config.toml
d_mlp = 1024
activation = "gelu"
norm_eps = 1e-05
positions = "learned"
attn_scale = 0.125
tie_embeddings = true
init_std_o = 0.00517
init_std_up = 0.0264
optimizer = "muon_variant"
decay_fraction = 1.0
final_lr_fraction = 0.1
batch_tokens = 32768
doc_mask = true
train_tokens = 353500000
steps = 10788
MLP neurons of a small language model. Each row is named by its layer, matrix (up: input weights) and neuron, and shows model dimensions 0-127. Each number is 500 + 25 x the weight over its row's rms, rounded and kept within 0 to 999. Numbers have three digits each.
After each neuron's rows, "fires after" lists the tokens most often just before its 100 highest values on Wikipedia text that the model never trained on; "fires on" lists the tokens most often at its 100 highest values on Wikipedia text that the model never trained on.

L2.up886:469468516505522529524528443510511463492500473481455515513464532498472491479507503542440484500472526544508492522509491453530517472487498567474471509485480496537508509470527487490522457531525487490500499481501490487515525490491474484523516518434493514474522497488506521563492483497515492522487535493520489508501539498524532527475491533486495468493503500467476533469496523464485483486516
fires after: ".", ")"
fires on: "\n", " *", ";"

L10.up391:484516476508520523533515515498497516513494514498472479552561510509474565499512495526505481479516482529487519467485471463505510504465496485535508492494494492506469491500507504534495496498560491509499516499513465533440478526466531471494487470504482439529478457496474472464449471532531531523506527496464505494509498495535510551488481462502489482449522496529505452518477504513507487514476
fires after: "9", "0", "1", "8"
fires on: "9", "0", "2", "1", "7", "8"

L2.up708:524496499528495507449505508540499499479510475494529436456513505527468529520501522484499465511505482486480516510501551524524516525474504520537538474476547500514476549512498514493538512531495484499496543515490491485492480479502498526420516508469503533468472495518489479527479516486542493509501512477493497520543472468495466533483508521490507507502488499487530472472471535493515488516542
fires after: " ", "°", "==", " (", "ed", ","
fires on: "1", "2", "3", "5", "t", " by"

L2.up511:446475519474466526496485516514498500574483508495522466508473510498465488514526517544476482547501520536502498505492481446478435524479463515528535501481515491531503504474471544508488502519503522483529499474464557481524482519510505472513535484521437492546512511494504495521495490532523528507467482495520463497542486489513492484517486503458547496501497533531510480501487485504526485520523
fires after: " "
fires on: "s", ":", "al", "raw"

L10.up826:535492486475530461478489510524485451550505531507481535489500514497504429492490493529497503479501479503492473500501501486492517475509493502485476550517448500564484476494505491501509511525512517482515503516500500508494474517492504531501505440486450539504480488522514485490486542503476532487552481534533500497528465527473476536522573516508512491486493468506497499546512499514523516467516
fires after: " ", "-", " \""
fires on: "s", " contribut", "S"

L9.up570:477507479501481497531485484490522467513452494499514559554524486471474526511519496499488466499518482525448478459481475482504491508471486502512478486482479489501467478514461510542513542473540492467509476517526543494471497524443474511509494491476478509495475519517511496511522487487522507494549546480477520480507498537507549467473496494522479488479513487513516526475544498532520540471471
fires after: " ", "0", "3", "2", "7", "6"
fires on: "1", ".", ",", "–"

L3.up680:487497517505455496486560462508451492485520483508512491500484495468549446492508532472541461516542510508478509526533481501492537479483543483501528484533422525539532546481515504532520467488455450454494465489517489511478506496539497543549543496511511519487535505465516478517493483463497515484490502498465502516444480475521481487493471528496464509544489512539451513488566491495505516507511
fires after: "2", "0", "5", "1", "3", "FI"
fires on: "2", "0", "N", "BA", "1"

L2.up621:517492517504470510482512526501502512532507488484491499527532463505501544495483516520477514520517454472464498455518523454533462510515512478530515516544506484520524489513527467504495561437516512516503543503492477498483513514500506523544490540479464477513525512497515466465532476502459487478498531470475500464493502540510471480507515563492512518462467503489490490475525485515503541490486
fires after: " is", " was", " |", " –", ",", " a"
fires on: " a", " by", " –", " |", " an"

L10.up248:532510461531513541522436515518534478509446500472465538507519463471451482525532501540515542502521498484483532479504536511527484485532560494533535494553491505477503428483467512496494501483517503474456462502529474524468506547542486507456512512506507451473518490528519459511493499496509479497466540490505464457484516505520496473487481486497452510522522501489504478476539488529487515467530
fires after: " "
fires on: "s", " |"

L6.up316:517478467529468510463476509504508516474509469484514550520490503479488486485492467489498486510516492461496466483492518510518559500510518530536459498488497542469553515531536499479577494509512503518539531491547512528459501541486506486496455491489493474485521459488520499502509530498493473498495536514514509500516508501494494471526508529499471462506555504494506508477453522475511463507532
fires after: "2", "1", "0", "9"
fires on: "4", "6", "1", "8", "7", "9"

L6.up47:493527523479473542521468503522501490460501506549473479493544506455500499492482499502457567484528488498487509488504491485485486524533438475519536528476475516492496498466471490482549539532488476462513480463498514509519480458466505494479491514506506524512524504526482497478523494459454490470468504474530494494446513514564509500503466468500492500489489504483511552513501517483512545483507
fires after: " |", ";", "2"
fires on: " ", " —", "7"

L8.up815:518505516469536471471558495489519489435508503520560515457532505506529536494528512503480495532498500517508496503515516489500502506495480515504505521515474469496496507477509468504509507470518493521472479507456553543523476490446460474503500518495484473481526479471503479485503472516540481481504493513502524498508462496456511537497481530497475501502494480491454525519425511511501528517542
fires after: " ", "-", " March", " |"
fires on: " ", "2", "\n"

L9.up939:468486533478489511500501500505492475485488520464486524473484478507479489519503508514482509513542517507466515515524491470547475531509516500512541519514479506523507523463477532529477482442510480532482548481463473532452532553546497534470509482486501511517501464483491473488518469464527492468465533485503486500495525522522493530484486534470485501515470499487518485474503537456536484503516
fires after: "1", " ", "–", "3", "9", "7"
fires on: ")", "0", "1", "9", "3"

L8.up523:494498519516494513468511535541525495499495487492538505436470505531514542495516487496526477532462551505506516519511462450502500486503508499475500531487497475461510464484492520522513516492521515459480514481510537453494491517522464441497513517537496484490502488480493490547474501511526503517494461519520515557545476508463491482503507473452499469549519480522517478491493444489527532503472
fires after: " ", ",", "2", "0"
fires on: "2", " ", "0"

L9.up390:556491494449526493461517510483483505470457520512473469444560514549511528483502504531548518525500542498477535510499475499528500499527483505501470517514501509490513495532496480487530515497530508482482521547475545508528484463526477490510526513523487508528518514543530510493476470533494507459499496543495463476503458499516493530522528529476511479512483511496502452458475501520520531485519
fires after: "2", " mid", " anti", " "
fires on: "0", "-"

L8.up604:549502501490503536473502543530444487506504488504463529524507509488509476490511479503499531492510480486530522460480479517467554521512476547469484513534536537497508464505510456517508439489496460478516519499522517506510505545456507529501501522498518476493489516491507530463506477483507520492525473534469480515471467522499493522476521482464484481496485456460462506504526464494469513512504
fires after: " "
fires on: "s", " p", "0", " P"

L3.up661:475484483470515512524550513512507497512519530518496509524498529499502511532466521523480483493500495493544514491510506509463511584498477513497445485476494492468467534503502475502534474497517502480504495465477552538527539520543495523501475505485466466495546526522463496454534467471462541503468468465480536536471499560531511458546529500525513483493497514476469483467526494503512516531477
fires after: "2", "5", "3", "1", "4", "6"
fires on: " to", ":", "-", ",", ".", "/"

L2.up383:544488503512521557462495492505483513489534477503455519487514507459490534566548477505508515518528562446499507515487489495484552504484475511511526476504519494533537501503570491516521501462504493490509495459530533466494478513516509554472472486471515486513496516500500468469503491461434513514534482519531489494496525511505448502533492507538518507444545518510477487511466498478491501546486
fires after: ")", " =", " is", "\n", " was"
fires on: "\n", " is", " a", " was", " an"

L9.up340:518514493479480523481522487508486517474523500517493487508473500483485523480492474523463516502495519478500518487476474504516474478499509491498500492509442475552492499499537505496478490466502576571513502501530506493508508546448509439524493503501530505515539477498493478483518503503468494515510501455535484496551490523486457492515528504555518480504499496484512463517443459494483490504494
fires after: "\n", " "
fires on: "\n", "-", "le", "1"

L8.up165:507475455490467508464529526507516517507480464488545462485499575542520539512499536522499510552488504525517481531479510525494492512471489504466537488515491467524504465485487521566541501505534511529479476466458542507513510522522531511433518462487503546481486493505447521506517517473536519468513485508494460504481532504486480515492510519479526559521478443511523536471424466519547524506499
fires after: " ", "2", ",", " March"
fires on: "2", " ", "0", "ra", "4"

L8.up833:504496497457493485488505481529533525483504496509464486495509494484521456491520513440456499489524485533518481525445509500514501501525487479492515496478477493470505501504490477467500491488491524481517440493461529499472503461497491515458487543476536529541473539521517469488529531515484497481410505494515481529492480520480495477499549500472560474494512529496522486498463489462459505518511
fires after: "2", "0", "3", "8", "1", "9"
fires on: "3", "0", "5", "6", "2", "4"

L10.up574:512526520479486504451532561491514499496489540510512518491523528450509512449541445480535499497492505471517490533506520484470494471493510504488497510481526536506515481473508503503525494500511512510474478493518487512512514508532525492528483497514498497534520513539508478492489505487486537481483467483517535507535461523502481508524499521469499501500481484529496520494564501521493515452467
fires after: "2", " in", ","
fires on: " ", "0", "c"

L6.up755:517466506476520508474485522485462506515544443513518512484527480522494458507460474499518479522527475505472514541478524496443483537483472503474487517494512512460529492534523495545553472506509483503505502519447527504497523502451523508500446492448500471470532510500492498486518474485505522481460505465522512522472503503494523520492494518487498530536491421545546511523439504505480468556564
fires after: "0", "it", " in", "t"
fires on: "1", "0", "2", "ut", "5"

L6.up256:528508493469525495517504523508506488500508484504515540464530502529509515496514519543478526511484455460490483467485511478491453526469494484462489557456536566527487517496465506534524495509467516511520469487491446539493508511551455492492486533511487494503504474509529526510446487485516502487490479502509529464483509540497562468495475503483487478467486534485441521480518508481437512492499
fires after: " |", " ", ";", " —", "2"
fires on: " ", " |", "1", ";", "0", "5"

L8.up583:523514522514482553508489523571490489446469527465463522490538515479492481508537488476510501522528504517464510473470509516485472519489521467528500529548477487527496487453477510492519474473512524490529494504473453500507512499519563510533522498543497460515492479498504418494489538484507510490485468464485527550506539514492475499492530469529513486524478501523486441506481504539516496523493
fires after: "2", "1", "8", "0", "7", "9"
fires on: "0", "9", "8", "6", "5"

L6.up571:471501540451541498455479519541511506482494473512503497526490471506461514490486486510490465466485504514540476511493471479485470493483530464503493488467553487505488507501510563496507522482509485525500467508471531436509497534502495521505482527476489489516540529506503517495410542510494503526527508492506492488527499500466522514512510518514481495538453485500469517516491507506568524486504
fires after: "8", "1", "9"
fires on: "8", "1", "0", "5", "4"

L9.up189:492446496480487515523496497479499511502533462540507495483505469529538472519446471501494493520473478497500498525531501517516533533452542503498503482513498484521552547539494487487453512504509539492478484521516508514527481540490525500491508510526478472491510514494476516496487478504529536492468511487536461526517474483491523508515525539457502467514517516483451532474503448480466496526481
fires after: "0", " under", " Under"
fires on: "2", "-"

L3.up296:485498490471495526499474496523487477490482478478512520501515491538451468491469489488508494511552453478498491514519480559501531515520464497542512460481541476508474492440543549478501545478468508495477511532508544468496488492510495489492457500480466524490497484523502519503487503477562495544529475543502522511518457461516494496481477535548521489477465475478504499536502502504502465533494
fires after: " ", " Title", ":", " (", " Candidate", " Team"
fires on: " |", "2", "5", "3"

L9.up887:559496533531519481445473546508511494519458512464510464490486547481516516512462509508444530509505469507538527463508480454504495516451487505501545521519514494510517490494527503497475538480528465508548515537474523489536484461510478513514458495483469498500492464509512504518475503478516511496511490501465539512487503515529483505475478508492470511475497508498503477487498525497498522543512
fires after: " ", " con"
fires on: "1", " part", "ce", "cu"

L10.up43:491476459490469537521492488500495467482492494520517556564514503495520536525484461520451514493500517486505514479482499477509484461502519530529494490528497508496480463463486506519525487480488486481494493453519495491503493548486508518497454485478504504546533544522500529506515521481483542489509529521438493493505482531460469463512484531518504518508517517495491493450523532510492537472502
fires after: " a", " was", " A", " and", " be", " is"
fires on: " "

L6.up127:499554505441492550517496484517510513505490504541536461472485511490525518502510501514483524461483494442496504520482520481536485495505482485550492515488526558477522472459527459545511526481497486494495519505501466501510486501484468500550500483512516511504521488493451484459493498542473486466530467486522503506474508482515495534475486492471506496546498476528475458470505466430477494501510
fires after: "0", "5", "3", "′", " —", "s"
fires on: " |", "0", "4", "tic"

L10.up844:539494487481529499495531523507483487489504478477512513483478491476510522469481505520493487507508510502539533533483447511535506513519557473448462506497519466501562510455463471527480504526489530468535450513477537460521512457507499512486528519479436533516530454496508565476481506497485505465534528541523527507432481467505489531470493534479492488540488517487506524448543538486474541504477
fires after: " ", "1", "2", " ("
fires on: "1", "9", "2", "0", "–"

L2.up714:488495529473468449505523458539501511498501535444505514506476506509477511462521450533480463477521497462482476437550496493490486525449521498510523495519526493513469505498511510505480514504525521510479557494532575503459520496467518488479481514517506525542517511517477548501541513503507510531467521521562519516509510478501467461513464454500513538465484493520475476469484478499502520518461
fires after: " ", "-", " by", "|", " |"
fires on: " |", " Best", "-", ":"

L8.up649:519487519492511523478517501491483498467464465488498484465517497501526503480507492531514543482486503511539462530521533485513506497495510481523501487513479487493544469481530497476522526501504508470507496490549518502464516466462510478503479470512516477506541506510509493492427537498441488472494468465493512526481527485500518532511566498468535497484544558507484497507476475438527470552527
fires after: "9", "0", "8"
fires on: "7", "1", "9", "0", "8", "2"

L3.up558:555501461475508542505503500530519541507487460528548521489514535459482493494479498502476517492525455507526543518509516437470484524473497486486495485525450490489451550499499522485523472537493513466458472472516531526530481496506508460467474510526469470517515446506493520513469528494498474479491477531525462484531527519512516473478537483503452522509488457484524541510492511526534474519515
fires after: " |", ";", " House", " Le", "4", " +"
fires on: " ", " of", " |", "4"

L10.up462:518484500482499499519517487513531515499496519476541520539508466501507493491488481496466534503441486539506487458514526499461526501518532538489499458499462463499505516520483501492475486464501480530535504499509482503475508533510516474520478469526566508467470483517510452510475518473497560545494482521517479498499522510543531465505492506450482513515484470478463470503449464540500555501519
fires after: " |", "0", "-", " T", " Al", " two"
fires on: " ", "B", "s", "2"

L6.up355:485509499486534507473466525534523520542523510496498502459478504542522494528502525520459538528488516505539474490486472498493440509500548481507485480505501478495519434450511476493503505511517547530538464511460508453520447516475531493556494496484525452504505478481460519473496509489545506504483504511488500501463514477571478493569521484497478522524481467497538529488456494450470506471489
fires after: "s", " re", "1", " ", " con", " S"
fires on: "s", "id", ":", "te", "we"

L9.up544:515484508496501486486512485493519498568504524528505514473511518477565519466508506450470525484460465487522506501506484493537490505531537487477543476470512535492512508511529499537481482454504505481460536544450500515516533508496481551524522472495487520473507494507498502520467517485522542491479495503518508495494454472507507502481493561497516487493488532498516460477493435498501514511504
fires after: " ", " mid"
fires on: "2", "1", " |", "-"

L6.up973:506486480483537502504463436486509469533503488496484506532524505521464518534493494504498492532468466521498478529499489528519498513480549507481546468466431465549497516493484470490494496523551480500537523489514474552510501544548511498493498493486532480552532483517481506484455489484522566459530496467511505495488555506512464505477506505479466488466529514490481480506513482474508520505514
fires after: ".", " K", "\".", ".\""
fires on: "\n", "n", "ru"

L6.up939:513513421536468520495484507531511500480506517505509508498505529461455503520513493507520495499519490480469526524521487493516551493514493484489478434553518507507550502509497475458478515529513503534506541467489472492540503531545483496525485498488519501561537546497502491496487522527472493449509472488495506495492516504463500477506473499470467512491513538498471505462503521487470506484502
fires after: " |", " a", " ", " Ha", "2", " A"
fires on: " ", ",", "2"

L10.up705:507490506534523474502464519522545507515513514446492501513499520551466470460485481518510522479504491500449517503484502528482503470485470540487529472535529487477518488477488483517453507511490522468449532519536507450500505552534490519474491503479475472514535469490468522494490513483527494496510459494474509503506495497536510482527475514519500516550539482508485521485490534519478475531504
fires after: " "
fires on: "s", "vo", " |", "em", "ac"

L8.up882:513477476451447485508523484510495466500534487477534505497501451497480500502476493514503497509538481496499473517481549488536505500521478482484462485518522513472479529569516529503537472525519489482549510475512521515513502528523506490493506524503531486531491542509508537489486461503522522515447567492506531498477488479507525433487496488482497495505497481513449517488526495458494490536504
fires after: " |", "-", ":", " is", "t", "|"
fires on: " ", " Great", " Chart"

L3.up838:508536525497521497467502518512536493503530517507508512530489507489436513488488497454492497500509486546532497523469519533518490552477464495486525530540489491499554543510474460508476455471513505505505525522507522495483474470445494467496463489504509499475502480502514469468555499529516523540467524441508486517493518533510504532525475487566507465512472535489472533493477496543522454456527
fires after: "N", "S", "′", ".", "°", " S"
fires on: ".", " ", "3", "2", "8", "9"

L8.up102:480532518507491481555482486499507497454515480460512490505505493512518520511533469484450539495473431477541484492486477524483500497504464457477524468505499496501523530497471533462478489520489509566509496508485526560462526533504461483523465478527492502490533484479498506473520499499531520487510540495501485538502507468497495452494528504462455527510502554498511503460534483487493460498502
fires after: "\n", " made", "|", ")"
fires on: "|", " |", " ", " the", " his"

L2.up496:548534490514546505486514495543534525505477448501513555521461542485571561491458529507473492503517497506491474461505494492509496503483476469512475481543481532492508504534495478520468535510500438518486489514512489520503462510527461531477490487523518527512467460452500495489447462460500519458515507508529503523514505518502511506507464536485492516471485488506517508504508480484501524544447
fires after: " |", "0", " ", "2", "5"
fires on: " |"

L9.up1019:474517447500519510475479470536483472490510486502451498483508504501487514492538466497482506534519529491528462437483530533490459508559492518486504530472467512493496457525520497579495449498502548492475474483499505516510543536538493523498516512483536514527532466463448514468463464496458520527521508485510517498510475445501477496495530483522516522510518481504448549498458523526496512495554
fires after: "\n", "==", " ==", "===", ":", " ==="
fires on: "\n"

L10.up550:541470505488517465501472490523498490487512523516484512525514530500474473493515478511471491459535499472510464488490540536475570525525508512495471494518447470488527510540464509485459509502554522491476466562524496498506486491490505453488484498506471535484505530478540515561472512518526478509509495474506508513448502496512530489523508492492487493536489535513528516504487493473483486499497
fires after: "–", "|", "1", " |"
fires on: "2", " ", "9", "1", "8", "\n"

L2.up601:471495429501496502531536488489505517511510495514467479537444468533514494445482471485476489531482462570501479508483511526526517549487472513496503468542531457469510515454470496497528496504519525524479515512530454449463487501523478452526484504521497481485498513498469531508506472489469497520490465510494467463508483524526529498499515513527489506494533492491505504477513530487522502499533
fires after: ",", ".", "A", "),", "D", "B"
fires on: ".", " which", ";", " who", ","

L10.up809:537458504517513526512517520491504502485503501495506440498499524486536503489521502516469478531507480471530533458499542508483474477544508500528528465538510485517468535525524559490482512524472529461505524528500549466551483519492495517508536454494530446511502469503460476468475516516513462507508504437497507479501524505441454518529502446475531503491476493485507529478455513540494518502508
fires after: "\n", " |", " Preced", " Succeed", "Flo", "."
fires on: "ed", " ", "==", "\n", "-", "or"

L8.up307:543489472452477512514446472468469537521512517505465506462515514504513511486505505497490531527532495472459536525486490529478480541496453535511477471474489497497549479510497521556447472505462500478504534549455525486488448499496462505485495520521492465501491518467461533450479513516487496488501508489527503525462474504468555501546442513485509545550559524462498530516473474505477532481509
fires after: " ", " As"
fires on: "s", "0", "1"

L10.up835:562453489501474503504494531532506485540495484506486476503494526530469491506497489442481491494458484490495520519463523520483501510530501489486526492494440510495541485522510539514531516482522485488538504498518468509514480495498483482506531477499500583538519508494498476483494500519441527508437516402464497528477495496506514511489472474517519485515475526510497542490512485499511481513480
fires after: " |", "1", " ", "2", "3"
fires on: " ", "1", "\n", "8"

L9.up533:480487497461470511530527470491482534507484493466501499524475471503503493489512475502445482462478457501521532494536477500496509521513475531491522527461504520464511481510457502473560473484555477489520486508490508493521506529508514560481483512526514471509485494527513521506527464509508499483509518497494484502466510507511501471521575489461502508491502497521445517459478517463472456506509
fires after: "2", "===", "==", " (", "\n"
fires on: "0", " ", "ma", " |"

L3.up654:498507545476445457497479501526513465483491550500468495512496511515481558520556510490489471514537506520549523489512459522538511499480489535505500488482504451529497524494541488507463523518475491506485502483466521514454472469477488492490510480513498486502508499522495464493535480492522487544510500448539480511469535517533506514523471516466520508444447495457480513541489476501510454490490
fires after: " ", " |", ":", " votes", " such"
fires on: " |", " ", " as", "2"

L9.up551:529506507498502531509458510556505504520507511477477541452511496571454516476533517499496478482527455524541480435484494497455460500500523504426472535521487554517537495494484477543490488500528487468504493489505536480526479493490555496465540523519549452511482496491508522466509492495508430466491464498476529473501511480469516476453509549494526469489497496492483482475494456522488514491496
fires after: " ", "1"
fires on: "2", "1", "9"

L6.up304:484496510479475533508512484522529480480494498530486493574501527470497517553502501528518490535534509471534483486503490525475463456491477484497509506510515467526533518471505474498499548483511512443529509523483455511540519522521486493562496481484497473524519507488489504484501512508515485487512472486511525537445515476538532491550463525464540471529487449476517520477528454484495520504474
fires after: "0", "5", "7", "3", "6"
fires on: " |", "-", "er", ";", "–", "ed"

L8.up96:530545428496489498493507495540470477547517491463458483473465512470491515468533457532466511510511501531539493511496556495491517520478476489515496474495547481516488498533510467540493506490530503496493497509500477499530497473552470472490455505494526479472513495528464512464484472494484503512465528526568539502470512506470490494477519526540476506479499478507516512484458527495492442525512
fires after: ".", " |", ",", "===", "7", ":"
fires on: " \"", " |", " (", " ", "."

L3.up955:468504508483496475477500480516521482553516524510479521502552518500554487483507465490456479499481522542500542532486503495538535490549490499484439499533524499485503504499512500540518471511509508508493516542504508468493504528490526507491502487506506481505516502529535503508473466523522532453503496460512493494494463524555526486503496523512481501493507474537491478463497536455474424548537
fires after: " —", " there", "There", " Dur", "4"
fires on: ";", " is", " |", "ing", " are", "\n"

L8.up984:501478504446469503490522538541515529468486531490490490486495481516502526511463469528503541526488503513485500514493463522476504489532462516529452524485499515500512494497493553525499495464498494490502504528502532504533547481529488453515519487496496443492500458528480498500533508468503499556480496464529529510475500513505518481506465496483496506500517506504513531496496480522508502481509
fires after: " "
fires on: "s", "ac", "0", "ma", "d", " dis"

L8.up751:509508481509498539476502477491457546498494465526509539502523528473455526501465451475509524496469493487550508546534533505501526521492493503492508472491495462491547468549526492514525487519497503464490551485497525517459512501438486483493454446470511525490524498513508474474489536495495536513473517493509447520452531520492490536519535509495482475522536483504479488523468456494521511527521
fires after: "0", "9", "8"
fires on: "1", "2", "9", "6", "0", "8"

L9.up412:506474508471483478495517499506542455508469494527476514531527502476500485493504498484537529492523486503475556488478531490525469524478485473508435482486495529488543465463522467501542533532536513500492525476468502473485506475509486492552507546478475479530514527524472522512485495499502518488460488492488460531539514504427494503503521541513523509527469525481491548536465465516526521533480
fires after: " ", "0", ".", "1", " ("
fires on: "al", "0", "5"

L9.up487:559541492465494485539490510529504504476484503508493499472500541486493528520485509521485536570503461501552505503478484537544474535513501478522517497535503451515525497470483501500509524475483497533519488483480464525555512472486455485543497502496496486505512500470512506495510486472502528506526504446536484519513512504506501466533470518525496506484542498502499463501478527521463533488485
fires after: " the", " ", ";", "-", " as", "\n"
fires on: " "

L8.up783:515540516504459448487512506489532490507516520486537507481551483535503506512512505507484509510498496438509534525492482572544501527485509479494496547454513495500576539468542530506496456487467512515504500519510465463478498529516483497520472465491493522484540508459507533456461511471506507517495485479532507525521506499502496475496483511488516492559454525506467517495505434488477484518489
fires after: "0", "1", "2", "5"
fires on: "3", "2", "s", "0", "4", "5"

L10.up841:532508489486472488513535497534503487533490521493501540460531516522460482427479468501514521506501476551524524475510493506483502538522523496520476484486518546510493510513510504473505509494546493466488457508522463498544488450534517489514497491510528476463514458499499502461473503476463505517512488423471528505438516521487503562503479461498506502540491472511467506509494488520502492479481
fires after: " ", " (", "0", "3", ".", " |"
fires on: "s", "al", " |", "S", " Al", "8"

L6.up850:525472527472464469480489504514441456518504491540460544507484512512551530491505502467500503488521521547522496502503503454480507485487489493483529498539474488505493476473478499531515499519484529483499460535511502486493516498548512528527500518541538510483499510491464472476475489466507526492516513516486539496501475498428459503476533478500511534481492469490485459525504515508497492540513
fires after: "2", "1", " |", " ", "s"
fires on: "0", "9", "\n", "pe", "5", " ("